Weights of a small GPT-style language model, trained from scratch on English Wikipedia.
Architecture: rotary positions, biases, untied embeddings, attention and MLP in parallel, capped logits.
Training: a variant of Muon for these matrices, 110M tokens, 7053 steps.
MLP neurons of a small language model. Each row is named by its layer, matrix (up: input weights; down: output weights) and neuron, and shows model dimensions 0-191. Each number is 500 + 50 x the weight over its row's rms, rounded and kept within 0 to 999. Numbers have three digits each.
After each neuron's rows, "fires on" lists the tokens most often at its 100 highest values on Wikipedia text that the model never trained on. A number after a token or word is its count.

L3.up460:572450506401569538345519525490525518538494501433647488446537553440467530446549515483473530477553495497604584531500475539404502452600420512489457437524498590526519578512416446484568604552428499514504557574471485516465586541450450447539510589514580453511543466525461456544535501450451477577511454533456522501441454476544446481569496505464535427537410513504454495449581513563457556419507450546570536518470533503550494446505470429511484484539517453509497546548505438604455487484549439432504560578505413569538502493527501448437482516469383526510397536466507476457448492551449486585
L3.down460:487434417501419456453580486441530521457492576434478463467525517532570560403495485478439520469530531483492486553483477640435527572474601526385526517553433465415447602510582451443484553453438501506511531471471511522460478443476477554487524597592481432432457528450445581518518452585517510488479507538504442508521533524518570516522496512492517611488475482499601449540458485457514471535569481489474524526524431373541484506463555484351610551401555552466557485533502450458477487584566504410506509494512505425540494544448597524535465538523551468585483401521473475471450507526520547575
fires on: " of" 38, " from" 16, " on" 12, " to" 9, " in" 5

L7.up255:499526500490415498449528449474489499492451584566483494511605367480517508583421474532411491503420483530575486476452527556516511479508577481410475444442397483537488534459512502546550566548504538466513501457463568552545504500525436506541500463556393565431469595580491379438530442497479568481508502513552534621572555477535501442552501485401458503503543500536424486478448473405547564470474522550527484516510554547565439444443467412529511479569455571452503428564483542447493450503539619503494492520500495501534589446428550571473485416563549508463511615463517591453457523439560457453
L7.down255:523489484348507484467476542479509463533518581601484455412478488439479520529566460490523483560493518486463520550474501638514457534533601367500555562500440621489536536543477490433432503525521566520486529499493440474566552540524439474460458472534467462443588453499488547506424480575555584555443561458499553416465403484484547472484460475506521558538426529503579456497457463469507369595540554478515411473470494448428595625464508466475480474548425567565535500472555504472540596563434491534509464515429428507516473503578472514542540483499471462592534431460504553451459511464430471527
fires on: " would" 20, " not" 15, " and" 12, "To" 6, " may" 6, "t" 5

L7.up111:525420504367490480535501425520529454529452452576559500514530483491522446520492407506384504493504528546476516475528496384503547537588488517470444526517463477494541550466476419568543510468436558496528508407550548541486444463538516531573471613467533495457507450592539562568567520575532459523556585554493536545566509486435496452431359631517472420426486430496496636505542507444478532402498556488496381558501526526484477411507404507600494490455396531476481518488537565511563466479443562482500494490525490491551494552400505507498504509559549548556429546449460521496462559528513544450
L7.down111:544415423414585485623564534518405465605572471466480490478517496448550488495531559566482604484386467495486491440493521583475533525512522508501460548514468524517499534464513456600515548580552478571530511445461402524504524527440511400520510463464533577445501466525522501441557405477514470540488394511497455453485623490551551506502524536479465462570541564511439517447540431511591462483392441528456542441493376547438489488455498582518463459545422425488429502461467553492486509508507481544485523501446473588490458525599527557437574499496524466472545446484507554527598411467551588427
fires on: "ha" 18, "li" 14, " I" 14, "el" 8, "ru" 5, " Bor" 5

L4.up293:498530414483579467494446527501429473511521487480412502445486428481514473453509483451585552481577504599528501517491475494477461501503430585535543523547482551491552495517597599619556581499556530550505544523461548441450588528487441419397524500400561470563450433563503469578427448473501496512440454410529539515530345513459537585423466420493513412453419471543447491479546585535540467581528573602498546517424468440459480471494513569551530441481503387378507523460467489478459575536557533513528490455556482485474511533493521465564544421487443551514517505537508533527565527511568520530
L4.down293:504558512519506454600555461506503417576464480483547593520448462438499453498463557435439489444481409447562428561445452529553489417517522477514480530593477585516506540556543534589462464507509486509510574578478522527495502517491459502524498563508487486544460497556543500492540516467548539498481546484451448468482451524507351532469473416461538364527534471562561596502474395529588536528481400455570415505520457543474483473532549482503427525543600488530379534480475602398452407560513497610499491406520477457461473508593438591453541503412563441490478571512539476522450528498549490487
fires on: "t" 13, "s" 12, "f" 7, "cc" 7, "gl" 7, "und" 6

L4.up407:493505536402511532491599446454494449535501509547660449501513414490517525490443491545484449454559580504460478441428472609487505493593492492539531414460478563453389473575403571449534559497526458507440486443532538579524448563395450530580534481515530458504532481513516526491558416424407558536539521477419487483501431508565501544451556567508523516464522535533470436568489534429453441493469548497519502418560517507544480444433571501521519433425547508486356509512475456476478497532559482483656479581463462537534491505519538487421413493442490466487500479487594425507447436531484555554
L4.down407:521433553416460559401525523420512616605481572461428593456464533475438520507440431507533445438456497501492541545449366583449507469502496464481524539459506628567442589435469465447485529504429542512476512495405459519564440580545551443531444489506511521427494573513536500450508470489436447440494537543589455495512573487594517473479545439501436482546544606467582517501565522547577502495499539436486481499499466622473463488457401511453528372529454458595520542452514495525577493465561442570511467479466542511475534477440499490567514506549480464467438429483505507545543583528554520523
fires on: " of" 15, " for" 13, " to" 11, " out" 7, "on" 6, "mi" 6

L4.up450:480408545488458614470510457551388498493469507433502515557440434465548482537463489493532587443565508483548525440526582552443529475446442466613480531511523526527613566428447510492504527533536557411464536566509508532592446486442615540476563467538547505427549473428538403471479464559499492461501550513480434478490459415366425464495472553504421544568523507490457521539460465441507535540561464530415480470606513535553523568517525460474577528451572485434490559455522560488427529553455564430477515526480572464460576505424426589537533559537474519416554420547439505435508493510454465485
L4.down450:565462495544509520485533533556581512451430546542453443444471511454384542620450522441495503541510520481527542426409399334562394561539504543485475564497444449599491382469517522454505548503536424479484561506478521516464428577495514528471524517503515612424482462472567453493536486523461472398545473531520513437517462410638504480550548467475450521479491542482531510539490454458467614467512539524526522506436529453504385488501638506530550590486518539506374491491485525481449473455543499421455519534508577542505500518453442497425505486510540536529588502526533549561558519526520459445
fires on: "{" 14, "/" 14, "eg" 8, "H" 8, " and" 6, " –" 5

L4.up498:499493491464443493581497492487527465502475542459433578548526502509565587472418518557378476470416570552548513491501678543491483514441477466421445563463564515515511510469494447532482512518423514467540478521478498522530422511480491492475496370452501522463457546426493499514597502464424520467497447555585460456445539537417499518452476449591456550558465425444478598508518527588517474516499573566505478504529498515622493505336479423544566523544536484566443611500493473486507560468545508546561438528503444486472426482526503457455550532483631448438504458543488429503513413537594466466
L4.down498:537500506554506536415503490554493414504458505525439507407585490534511406511449441415554440517535469459542460480522447577509514525445479458502467443529551504566453416475503422521428575518578422495497554562537442486424452484484529602556502491505384552578470510489541555581449583564472450423568457504535491532461541496480603477488427576527464461509496514468444511559438526509464554432553606484603489507429510545505527482439548489446466484513515523598460502548524495518509507433567580470493484472529549513512660572482498408401399529415543518502498531436451491502494481570404574492
fires on: "," 100

L3.up238:585526508541484489438422530535560494487550511513431498541555586420592427460421549554549494571481493382510546429555490488463513427504526458566547458446496474476461435486507507380512552567506550399492530578519548581545550503439532538533504525569490464511504562405369515557459477457523545548441498456510533561449478592541443451409443516468500470562482494459508518468459473462484541501536386531450562505476454520507528520507519447596510493512491512484498598486390445512508514486539558515528487515525525591552462562339416555491472551536427455586510516553553467475528577410479424526
L3.down238:544516494435408457486457555536541540454502593546591540457404466510482530500438507494509434396427451552469478479555476502414360582425489538522466518557512456488393532529441476483506502473542472514475446535524537538400582473545507439409584519468523516430513497500563548553526504396474524474581576513591455582439457457520522450468523486435485591491468497531493482527468555524561496475546597476481453438446489527361434451561500490530591510494484421467544567491558457478532439534443456520596511496606504489530531489481464452531515520541516523459527521519490511575643595469534434525
fires on: ")" 31, "," 29, "-" 13, ";" 12, "|" 8, "–" 5

L4.up133:603451445427554434450500527422436484498489537511487473548530474476515494475516481597526419568533630462508427484520519548514543494566494446454453485540500580556537539482587526521573431434481540446536545483516597520490560463478541376501509480436546511481526529469450404537511504633566487481512514430557501444502570512460491576441468602449481477579487432488459567484571539493468510371423503560492466460444549462570470515491459515582398502506358483413559490389497522399589471460505432537495496562491447503521513537590469499500558496524478495452544562553556507470513537539487482477
L4.down133:526454489417511469558523429520426434527481554557518453568554434509561418492612642427515551541500564440543481442434471468508465513495469404491521567527405455664548469499534559518580414557538536452509551478610495453646482456481634531476447552394538511445515467470500481467473487451468451541492506528584547555527546473540530478545499557524502431429458522505460527467564471499545469488482473494510523516592495505477456474500438572493487483439485469453432505586530464502456541529562499480482542483542477442559427449512487471548542462503585418507442564508410477390525447481530483493
fires on: " I" 38, "ta" 16, "ha" 8, "A" 7, "I" 6, " A" 4

L7.up487:547478637490507539540476583546438503465538496503561534570550440503520500513416419472533451580463483545533520447533467491579448457498528486364560483583460493465583537394504518480502447525417472442441557523479515487625496555503456496461538477393431623457544445502509418436513401606513436490565532467499447539475486527441485557488522584554523483563514461508496416441434495461514478567481535527437543452536393537418530543533509439514555546456451504530513618466462484477441540538458506507480469579523484472515509396512555532516425536531555523493460564425588547497478516436484461432
L7.down487:477476461432572625479524468558567475484471517559520574460552438451476508566445524535553494501469499490615492494530479433481490461572553452481559537458547521510554458503518402539479465533557447569490504574483501469459443528576484505513489547583548497527573611458510533544474464493434446421552451487445455458395484567483484537427507475596544398543486485542488445544574497402477541544441562592438682529474514384448470489433497472439517467497452420560608441486491510361482510515490475490473483488475516481506415509454536493530527482506532534451432433563556552532566506506497533431
fires on: " As" 23, " as" 17, "As" 14, " Total" 5, " won" 4

L7.up219:494526486466557440514549520512465513415414478468438568595417486506545605591500444530453513487514521510544546506489460545542446535575485464472483553494576530459472434549511520437560487543401531454533525623408531587590473471390506356533486482498588496510569587473476461459464372510467459492527566478544504429544469476584421619541518541477498520451474496571503427502526498486504455517427541497560538384473458397427470529530437481488492445441484495452488619528476535492481468418448486534529543527480528512471519499484489500453551565465446481563586477471509556521448493474595512586
L7.down219:434510585454542494522485488461588609492559534556438466508592551516462531495586585470483556500503507435491466536510539733489485503485434438501563467495478517403520558525541492496506364475406477507497525565482588540495480587465461508507490509609464546435583519561517515448447509474385386484521549514488549476506479458429546491530417559507507595560532475515501432485503521422467440511527484511549510524492503526452515459467526548512425621466431522521578529487496551459497528473455459442459528484447401483462484507459392483516476518502537536359516527514438425506511457521509505499
fires on: " |" 66, " AUS" 9, "-" 8, " –" 5, "K" 4

L7.up23:489450470481413530477484450481464454499376558562539480553613434437521493533487503502511584561445431447456499508525569574443479487492523503574440401495487543524541450533500430532495583474511498470522513450471483544509524425399458532481466503527521531486378500397496530507501472511507560511492604564517523537514551373518416511610575512428468500495489455532511499484539534574544477591425489428501555536582531563554490529479420545521488404488496481427546594574391549550467511461348547458461506541579475544526510508509497523435568495445502481495558500515550588503428422460555515426
L7.down23:571599383514459506467524483527515524483522549517534540491481535537396493547451524520499489443504505499575599497432421659588473488526656466497540487564511523458425500482457442415411560541453490575510499456434510499469503458494577521569543547444490476532494494538445468462442407497456494530393418472563466494481469566479490438492471505520546517489503572566545464611498538464502510464436570520470504509432556504522452484591553535427484471462435490469464442535533488505609579470502449535545459475518568569480368529530556359549462549437522521518497431489456532533523517407528482498
fires on: " and" 43, " had" 10, " than" 4

L7.up458:528461556547455618537414477485511587554545510472509527536468425445549468430530559514461524486512438438502508440531492546538458510518487486540464571502579514424502497580577453440455402430435471551584544559533514437594542411489495504518325490413554486490443410498484512434505497481525545457530555523468547548571545551510491513462408420490458464440479451511523457427559510491510546516462572476517499560628524492486391481493484417569513486538525487491478556611480411533412552498547460585573542588483461493537473516594517524446495528561473515455547492425490420437486517501552453537
L7.down458:578463496523465515488419562542543495545521576456375527527432488476448512602552542519483524505471425415478475510498494691525425472481463461527584527514545409533460510503561558509511600468417523549494468544638527438475448520484471506457442489477489499546517466495486535366549542527492386452529589508503569552539533459493465538497513495468492488583574406535479499557546546438549477557498504496473493469533595458542440399552547517562482507520417453491463464508559449526441614485419517514484499487487532512459508462581439611515502501378503534444477462424486450428480466526473481497
fires on: " in" 43, " to" 40, " of" 6, " from" 5

L7.up538:439506500531476504478505532542441534490521457511513521532453458374512587472395508465412438469558475611527542480450534565427539447548562520501462387438438477443486481530528643588495453479478587479493500506556519485484570571519399533531416511522536532429418459518530535521459467513422530432529544525580485488522428536485494543426459428463501490466428502498464602533469576522546607473428441409534433517405467503445423474454515450549489537466512505462531498510582555533593482502475516535579531520514513504513479587531476513453499484533533600536438424564397569490532569565576460478
L7.down538:483383532477563490543601441557510540522536490520526532547409445466498509415376468514487482596530461460568537479476520579569473511548574472512496480468482489441411391558476503553480443409619446519462466502537581492496579483526400363463479471545506505565474543490632586510408490484541534493486484499462506474512405471518460527533545432496594450494410558500549543509490488531433594487433526483485469473371493480516469425440507516484483559494555492511551422452459562566544507590425510548514525517449562541493479499551525539532476520517493606472544490416460491432549507476511568477
fires on: "t" 32, "s" 19, "c" 10, "ar" 4, "ir" 4, "k" 4

L4.up453:572535447606468502478532520482535487481412499549473619520590498572539634580537465470495526431597598434538490497556516467483478533475451410473493468506453424462482426457521559525564490500527548521567536473480529452480468525513563446501402453526517593504511483516493509542369525449501558509458558561446482507528446492496504520444519395463423496475460414610519544482488508497457473540491443524400473440404466361493620471481464497483469475459542437504503563550524525463462435510481506522577534582571527522513543495426567495571489557500455609506500492432577527516424447491538454573
L4.down453:515470460465549497514518533551546461459506394544519450531482539439498489490489516560485456497391496575564504512475556425505552527424533505475455532548523502559396456429465458509498465446447446502447482551500517532529496420539501560488468591451516553546554501567551512522427597517496496544462468527348557473513472495552533484544511502408529459433410600460492511596512474461508548411466497444523429594537555456541506499566477406501528574507426454507435413479518553529595523475548460394450400517460465570521485592544560544457613478486504488499541593481377490523507518481598581454
fires on: "s" 33, "th" 12, "t" 11, "p" 6, "n" 6

L4.up297:451429478452437454530371502563472424611475472433577478406547502514501535467513568510497455449528519560484502500570489556515553523541441485511502425515427502513499491568501562420512496513525540500568627572519493562517507491444441565439526513578521566555548450512477452607547490425541513540572501523471517505525475563538499478406346495503582534556445477460477532653380500482506470585618519512549415505533485495513523479445468463398517481378485531490455563455541616531472534528440420446495535504510455502524465440488522514451487441437518461486509496539456508548420501460469501499
L4.down297:497594500448502560613476485520524477533436578453495522464527532527425490475505504376450551479499590470511506544511535441614474475513532518458556431445477514510437531604464453569528554489517522533424498563493516496616420464436518567552519505476463450460542541530427526467452507402500420562533477468520471526524479553511436363535471492543479515466446523440544445503520558494473557464441532498506601472438492553499482473506580623503466553434431440566519460528549421478450458580527578557493508532621532444381562553512487399455577524527489521447472504477524496429413519525510433421
fires on: " and" 54, " or" 20, "da" 7, "ter" 5

L4.up55:549537498540560554458439511534460454463532488573530458568443498407527556523497412559580583513455452569576441467509396517408528523558526546471477498478451622542522498481518456446445541530520477470461504517475500511473512554417447512466537436501574504667561534400505532604557438449484463502482472490502477510496476519512556435469497521532474461595513592516542430518445432540522479409444552440473478511478478516454430500469416451578567444491565452559471442421517502473519466501519572359496567548570512435433520464577504510507505570578472514413465468506454379492512480517432436511
L4.down55:485632467568435450505517560566473449522503476627523458557493546537519581450674447496482478469469483499465397544540464512481475489513523558588472471534441505523454425429508512433445539462608534420407477490562592543421467542468519533442429481516473496536493432495486526579542535445375478526537519542535555469479493403565616491509505513440532583447514478551483518558480445491494544423535501407523477524529520433470442527496488514483528508493483509583420445507506588449584498440608442528492546438493526479506584459496511487499454447630511443541465424464506520451536499447491469512
fires on: "=" 52, " =" 48

L7.up562:467426503469541481405528441521443455482486632455570464535562420452498461409525545525457542593474549478603530509494513616558495479510463521581528455482510483553543600549476472553467523557455466484470532484480447536481536526475510446443475531547495562394540428421486474471495352484447561565477483535449495523533422434554547514570521531427427540469467424438507494521530494477521464578486596445503438478495586466573459444436577560551526418549468379524513528555501517395521444516500469487505560559570517462501504459471553521481546468521466476616481545425505467467397531480534464426
L7.down562:525538458449506503537427499507541483493445637545491527586395480552487504508624484500558510418489408450413499489488439494517551539413407459475476592450467511527477461429422600479485539407564489501412577557542468452467495523428495481552503576424509455599530583536452573524508446490495534554382600464482560503419472546525546494458531491540596475570463550559487516440495489535447552508543495524462535423477359581471513540471405480502523539511549514503535483528422520557523502508578518518474536502448439516451511531450472462538542455554548489486456498541454489550467396464514610491
fires on: " and" 39, "," 18, "'" 9

L4.up223:538474551473502541493400559564568532541563469501571500497512487454450511457477460563554492458565524576440527403509522505550511566526514503511511450572641587440517550387600475461518582504493507466568518475438514559453483508575419450433554470499478521533514449507600431511417498462529479509596545454506548488502501445444441479470493565502474494574546452440549548500482428515481443521569473473414544492532556448408373526412573490451573493409611466404464473530520524498540520430445460430516452493432537461517599477429492544465440528555489464436535411516473528500575457519540532467
L4.down223:513500413497556468512632391403448469461473466471507504471555493459463621506457566485462571495483518490521401544571446533585488459486450621478559509447519468523439514503507457497529582480586571600442556469380457448490471560521612492408510532530499432529524476514445424442525629594504518523501450463504543599511483479522464486502505518518400482589535515487470419514562543508546523556530425483509502454458479480458547451509550434542497434473592482527444532473526436484454494496485382443441567581433517524512526550511415460463537445534487507556492519513558431517558572477546474477
fires on: "/" 29, "H" 11, "." 4, "\\" 4, "–" 4, "0" 4

L4.up485:561503454547463494492407570491519514524570568478567525501478427487478377575538531515493429458439437517549522471547466560538513463464597487507548452518524502386495435487501460524522558463499585482414459457531556548535525479576519513473589482498527450494584466396497493559560455504520466534568632374478443535498438525495492496404559552434504512616410527438424480528449576476515416544480458420548508515592590500455564496499516515491562467520518521387524554537522431588399460508463471522538490432528516463485504542458612489435567494446461555497577481445483469526489484505418529496
L4.down485:439470509538428492576515489474470487530509578470514541539489461475511493548522498494567515438523533395469571479509611439475498517462464439495483585441450431537485531524570476495487522512464471543580554534562506411473465531530510539511425436457499577469571470531588554598606456352434468355557557460525502538425485549499525429528465542513501570514434543542490449524564523465459528505502523545480459508402467560532531587526503554505551497599517607515505511435547453531467482421463497522435438564448513448573490375515360520409533548488516523465493459509514451561450525409436525478
fires on: " to" 37, " and" 29, " of" 11, " or" 11, "," 5

L7.up97:507550532619557510449497430516510554487528500561412372570484475410466527484561453463514501488533482483541514511503480434483478584566451591475501432474438693429527505555557579429505438494551444531398473422585474510415544509537533518492519462449540468444595542491527508622527499451405515503481494513543493467512444359552564442482496578514530541500470482529520517512463598577454495515506525515575467564522526451485469438448425488616464531530445524521455477476474533525541473496594574451473529490500538516416537494450560538519522453456464534469485448540538558440415449453489524469
L7.down97:490534501569483523467460593528477520489624571518502475594537568568540394483478519575519439503523511609489449458455502583471476466447429506523473418511570477533438431613548491472453630539480514472458547444528466511444462570463494564330423496502543561501523476452532492502500449462453453516525525550411474540504450513485511573527427540478496586505433478558443541491449479543445536462550427530528581543438520429439443510484553566467474479479592510531549499468545577505539405553486422502510508449468511487532571396507526493472592491561466470440456455563578525467484451494516387467
fires on: " =" 58, "=" 42

L7.up356:442409506483481486426496539474512434484463573548505493467567378423474562591536532444494529520494525500443508522573512578467430581414527419496522501473467570532542532480431516563553598543530501517564547497565436481527503523575502554596480498537562486421485584460453537569498398545553520418528451539514411542510417606546563495465553539513442552471507505447512461453554446358548491480435510448525513462534577428550467452466537471454492475532465500471561500394437513425500457501520477449576547563569383484535538508443417517588496488521498516482483481445465536487435444399477540548
L7.down356:453494500514517555561472508457558466530496514477451440412474354465496525488507582539427494454524548424481502567476431725540475486527552655458454504517575506559478467632430513491453516518470495480567489522429524557508463426454537499458437513574500534586452484522482517534506553524539441650462486538494454532511625519515537470472505439562533459565491461494485521486506519545461447456412507492408429563538481480510546451501455462455517487455578409435634580537519491467484500489520490422548512530453456480490544426527488519471506513524467402517526523545446485440524491495472539531
fires on: " a" 21, "s" 11, " is" 10, " as" 7, " not" 6

L4.up100:476565503501457471541440399570471440482460452401447482538452456476426536450521439437496461495600564553507531579541400491452408478553493448520565478451493542490550535536440515661511530461540591520479543536519500457554600490510546467581462407533616511473448518517534524556477539477448505500530468495521420542528508494498517564483482467515543500488429474484504499565518535549478518428440486484442510453490538318465519636428538396566486363487516492522527527505552542473423471408521498511547488555556491520507622486523526471511528476574498563563541442424487506530464456498511451521
L4.down100:451427519500518427533548491567513399469545506483441487457461478462497484500487498530527474567510489519467549455468441529399491472425519498500416405529501465552540470535501649589440516542502583459499494433471559544469572513472423465559509574563506448409456480538508505500474520536580481497599481456495497441558505530466507557510477380498642502442405494468494482502480457448455547485498514502517459508474507535544566576438465427480503580477549573466459578542576504516486407366515530478623460485512549556529496516512510561553568409466536452465532426617529502432513483625524425542
fires on: "s" 82, " ev" 4

L7.up105:492521553539505493574489585475435635495530497435472494485537466591520548489536488396362514560456536419427525423424494508470501493475530437440478379500515530482521423450517526508435534479553494580505478549483576550486564484504532433506499489428496580484538473463391500581472503510455507492530519545466500532516418599449468483471495560595481495483531527492547451473485480495542512471540506517449490526524401429461417457506521444489523487449482435483480633620514544596503491478501560394507555550483489584574522455499488486413506486539554479435574473442674547549485440503445557464
L7.down105:530483405435485393548483524457474502445538493486497516534520465588487487570501492449533500570523501495603385502438480652462401487538576463525491408506430493482550448428404485581492529641452530511453484496518482443450590448524446481576527495499439642565510558568562511465450506587460438524433516547396436479485419503448498505437505539555474521474498544563484439555500452502538545481476556536522532508488479483568507539509464495552455572508495522556511418563524427510544508559401543443472492404459557421500467565571543547485413521485482529482497422535550484541565454512445532497
fires on: " as" 69, " because" 12, " As" 11, "As" 5

L3.up256:436652497443471531501365497465468559459499457534486516425463407473453534462551469432597481482584500497511558583483533476502480479489506513499544473543510443546400481432544488549496529507540533549463526625556489522460510544508479468483529532471524499555428488493464501500384431479522477567508490440504442529604426475526459483511475503476495447629372468530526472561546536560444552504480479551558447438438474437506501455570498474587523507332497485555456541411522430497488532371535516492438471495511527571531573470618563516494486421473518588550478489491530487520486495589522447550
L3.down256:427497521421511494492581400560502541485453433485463539490513452448485590414457559435474534514514453479555540533484533530576547434513548492482571507626524524570514536425493578560487550507592539446490519488512465466549487608493447445411481492539497582452519500502528573541479436404524460451526492425551471545550450462468417479437498472421449439500418428537571577480523502547516599497535376496453530556428484457466553612467495519543499438577563526535457477544527515411537411541413485490479579458419466443450584531541469544464487555505550497589495519569475505400465485498518463546
fires on: "s" 71, "." 11

L4.up189:529533404521497520454456549443508501531531489447559501470572441418419492473499486611484431468410523523577516487434479524510521496450510475508521379464529492471520477541520492434448552428471534512565519488559474511437446442516454502488468406395455445542518432603492527538566483458379472569516498370638517558460590525478532501475499579477547549549504524475540572459533486543562515417429544495529512554544522485525488457501527401489478451558515451420472576549425468545439491506499489581546530642497488586467437553508502431497561519462424612482538519496577457503481518578447509557
L4.down189:472449413520497533445495542492526504496422579631491571529523459444471539584409428520508485398559588543480489549457500476498472536463608526591482492505557522493505566525418482469471423576459475466521527563609398530557484569489508444539510470487533458395468426457588499436546483465526465515536517477570500493528523463558559486507593504492514519510485377479464482541559554571531472479532504456360460465402452580520455506578479447467577496555515537626519440444520430512535490447500395593439507557497472480542475489549501478495555523423481535435479546479506514409449556503502430516
fires on: " to" 20, " his" 16, " By" 12, " of" 9, "Ad" 7, "on" 6

L4.up224:491580504493513480466503466468517475511519587473522538593378411464534377468483548541521405576393486510520496507464553487530502501475580509476511424493537471447573499522468424437460469568522487511470469443502522483510485550415514491533499459564511503549515459539560481409507454402485503445567566656519461595581462481543450465492413551502481492549545483549450510492477534548498480596483543519541472559507556537482565469396546534455463410554434414500493537562463569466592518453410591445474559545555551520511536443564562535551486476469462510452458488590426508595415489429537520429
L4.down224:445551507522364513464447490544469531483509468511433521485485438520480439449458568515548549485548511559518530448463462547520538471533491532497490514566557465487489446512504538511450501397550475524514496534494391552469514520424525414555508461538512473570529436511489541513536536518620468594385455480489523519621519460452517554524591453373521487482565514657449417557426502493482437446567525484557587498491603484564489459456552577515524507400635407395524549452521510512510538570495493486492486459488567574487454482479555485499507485512490526552475505463471400554525455409433400502
fires on: " and" 56, " also" 16, " then" 6, " never" 5

L7.up268:543488517481573557480529475514534440486581483432492447585476484580471520568480445553367600500503605439488582486477520613436434491518467503465450502488537461479448486479549487455505507554435582442500487597452505506534616482383441491514536381539502595480513538511426465456395549484586536486533531544541488506540488472434471477485456489427522561556512562490573496483447519484425440537495509390528477477403458442567561540464471493461514470414446416432499482506437545513439494479425559513483456508493477472573530413444502567495420519563481489521554549578542559538455487528525572600
L7.down268:509552483521473437532431529592526531523431549518489517514532522474523432515539537558468505444551481477522500494486529788552558494501419444513578551554495539446440401478456420473470515487383449522502458492467465493542610495455512469550479526540478489511495531532497524377506448534377485515495508530530606457480472512537513525433551560480473445542528534540499458513451527586488523534540426501528467476484446469425463557555441449449467531494507499523474480526475485511571457500508529492549518493407487513385479469411444493470565543578543457462500365473492612503514516569513581548
fires on: " |" 64, "-" 27, " as" 6

L3.up400:462534499521446540526491518462524521521426453531518493548576583458400529534529555579510506552436453502447465572545557492595463442510376508506466474504466500468514450391576489520479439508479571605387528470515511581491501471461601542488566419546475379510483527541528438513457564421522495487505592497508439462519430534513489626479539579556529442498515372486446477513488534444548524467504563468500496590554446479520421508561490510503479488510421470462490521412442507524473481566432587499563518591550470492481522552528556457489523584527524376423549430509563572472441408500543502513
L3.down400:547447531478577430517543461476538488428513531558522469431516522594499458532491555515556458519545513479630504583486477383503530533545516546448555485478457539513560526557479465602524431563500390504441527614535466457521416488440442503492491533517458414494473493498554595549441430566439570492519492518540522462551563438572467536411525530521502449413503469523543495532500522471503472441585479514447505452468518507457461525493481461507465565565448590496609478452425563403562478576568465391488387434572526549482436469486511508481524481542422537484496433445513571507602430428419476535
fires on: " As" 13, " '" 13, "ver" 12, " Mu" 10, " Up" 8, " up" 8

L3.up262:482452600532543506518457560429559581488489413500399448513542415540505503479468555532491539549547429495454521484579471501431461436537426487567474621501451497538616505543469521449490432518530510457512533428647545495575423549501477560545471526589570464484497486475475498558447451477456495445456509467467460483539428501529544513484388517478446408566478593548528467522530510393475540511481512528470538546484498406462583490481519563566463536406358527479527522464567511563447543552561462511551498470562472474467440571391538545548478537457567418458509570527442552548461519494448511537
L3.down262:412493414565463513563509532501488450390409541544533514531482422510517568490472434507560588400542474606532529474494534684590546523527567549475463438509528538572525517544501515493452529483530536564538506433521488481550533460542503497472492464518508497458452507544470549570401615575420604505505562466537521489504572517426511539423613481522540525465466529455542571458526463532520454486545505536523515476433512501460443468498424535489443531438544434563430471505469450476526531405515491585465467448527492477622448440439445429486497459446456482428420448472555485545493529406550438453
fires on: ")" 63, "," 15, ":" 5, "ity" 4

L3.up236:428505579540519429534466495540565513483507476492554521481540432537486488535440659475523436491482547520510475450481476604550477455443534447531395558496500567576553531574465415418563580547513517415458504477535462495534509424492473430485510486513524549579501383555528530499591551497506614517461407448501453425519443504460431516518507542476492548498489525493540489550533509424504445589567496444497559569505535457607491505445567487500476488397477460532468453478491521539527549460471473453477590542450453450587513503518440372535475490505480472570560458552556515511395343555425498492
L3.down236:534532387435485456486400400514460604594419574421471477484490472531509476531499512552531496429544538468530533533574491582534481462500450514485471372481521540546452492533488488457425540536506502591472554540584432604557453509438518509524488513639484481517543495525543494474413390457478503546475515562526437578561533494519437443458491509616547552555460463444505550514511555528528404466485560498420482494498558571465472493416394564491492522435472496468547517564533502614491456445564493496561525471532557505418514438483527419386525530516540516475491601437475525510454492431510475436
fires on: " and" 44, "ly" 14, "y" 13, " or" 9, "," 8, "tic" 4

L7.up244:455522529485552463552480565546531511489483536503490397583450511560510481579507517531464506498545475468479546551428467516521562642567444360481563528407521523481434524515514493534510505464405509507585462514443403458552558484504579554541575445449506572495515577529496528392457448440503442514496483477445579438560504503489403471619520481467531509493537538449459435598506504502453511546480460508569502555508435577457537521482516502459480409515483538477448465481431636470441471466471462565541559478433484607427423422442453520493527635521474468472485479441541518461446533549591452524
L7.down244:478441537478450450455496543504521559525445447518523568517507563487463515502547564523610462531448537466516554614569494574495453498514522468460513501560386526466497490447567506511453463432583487468413508557581564549408517508473548456461531530563587497494524520488461555516456463552453504388488454448470488471501475513551564503456468440564564445472518456526495494542486432449517503520399503578474556461455564481401446430512478472623435543437505478502539428560598470583524462550512514349565430540523476494480529563530451452530397391434485506481557583499424606524549522445561491475
fires on: " |" 60, " –" 7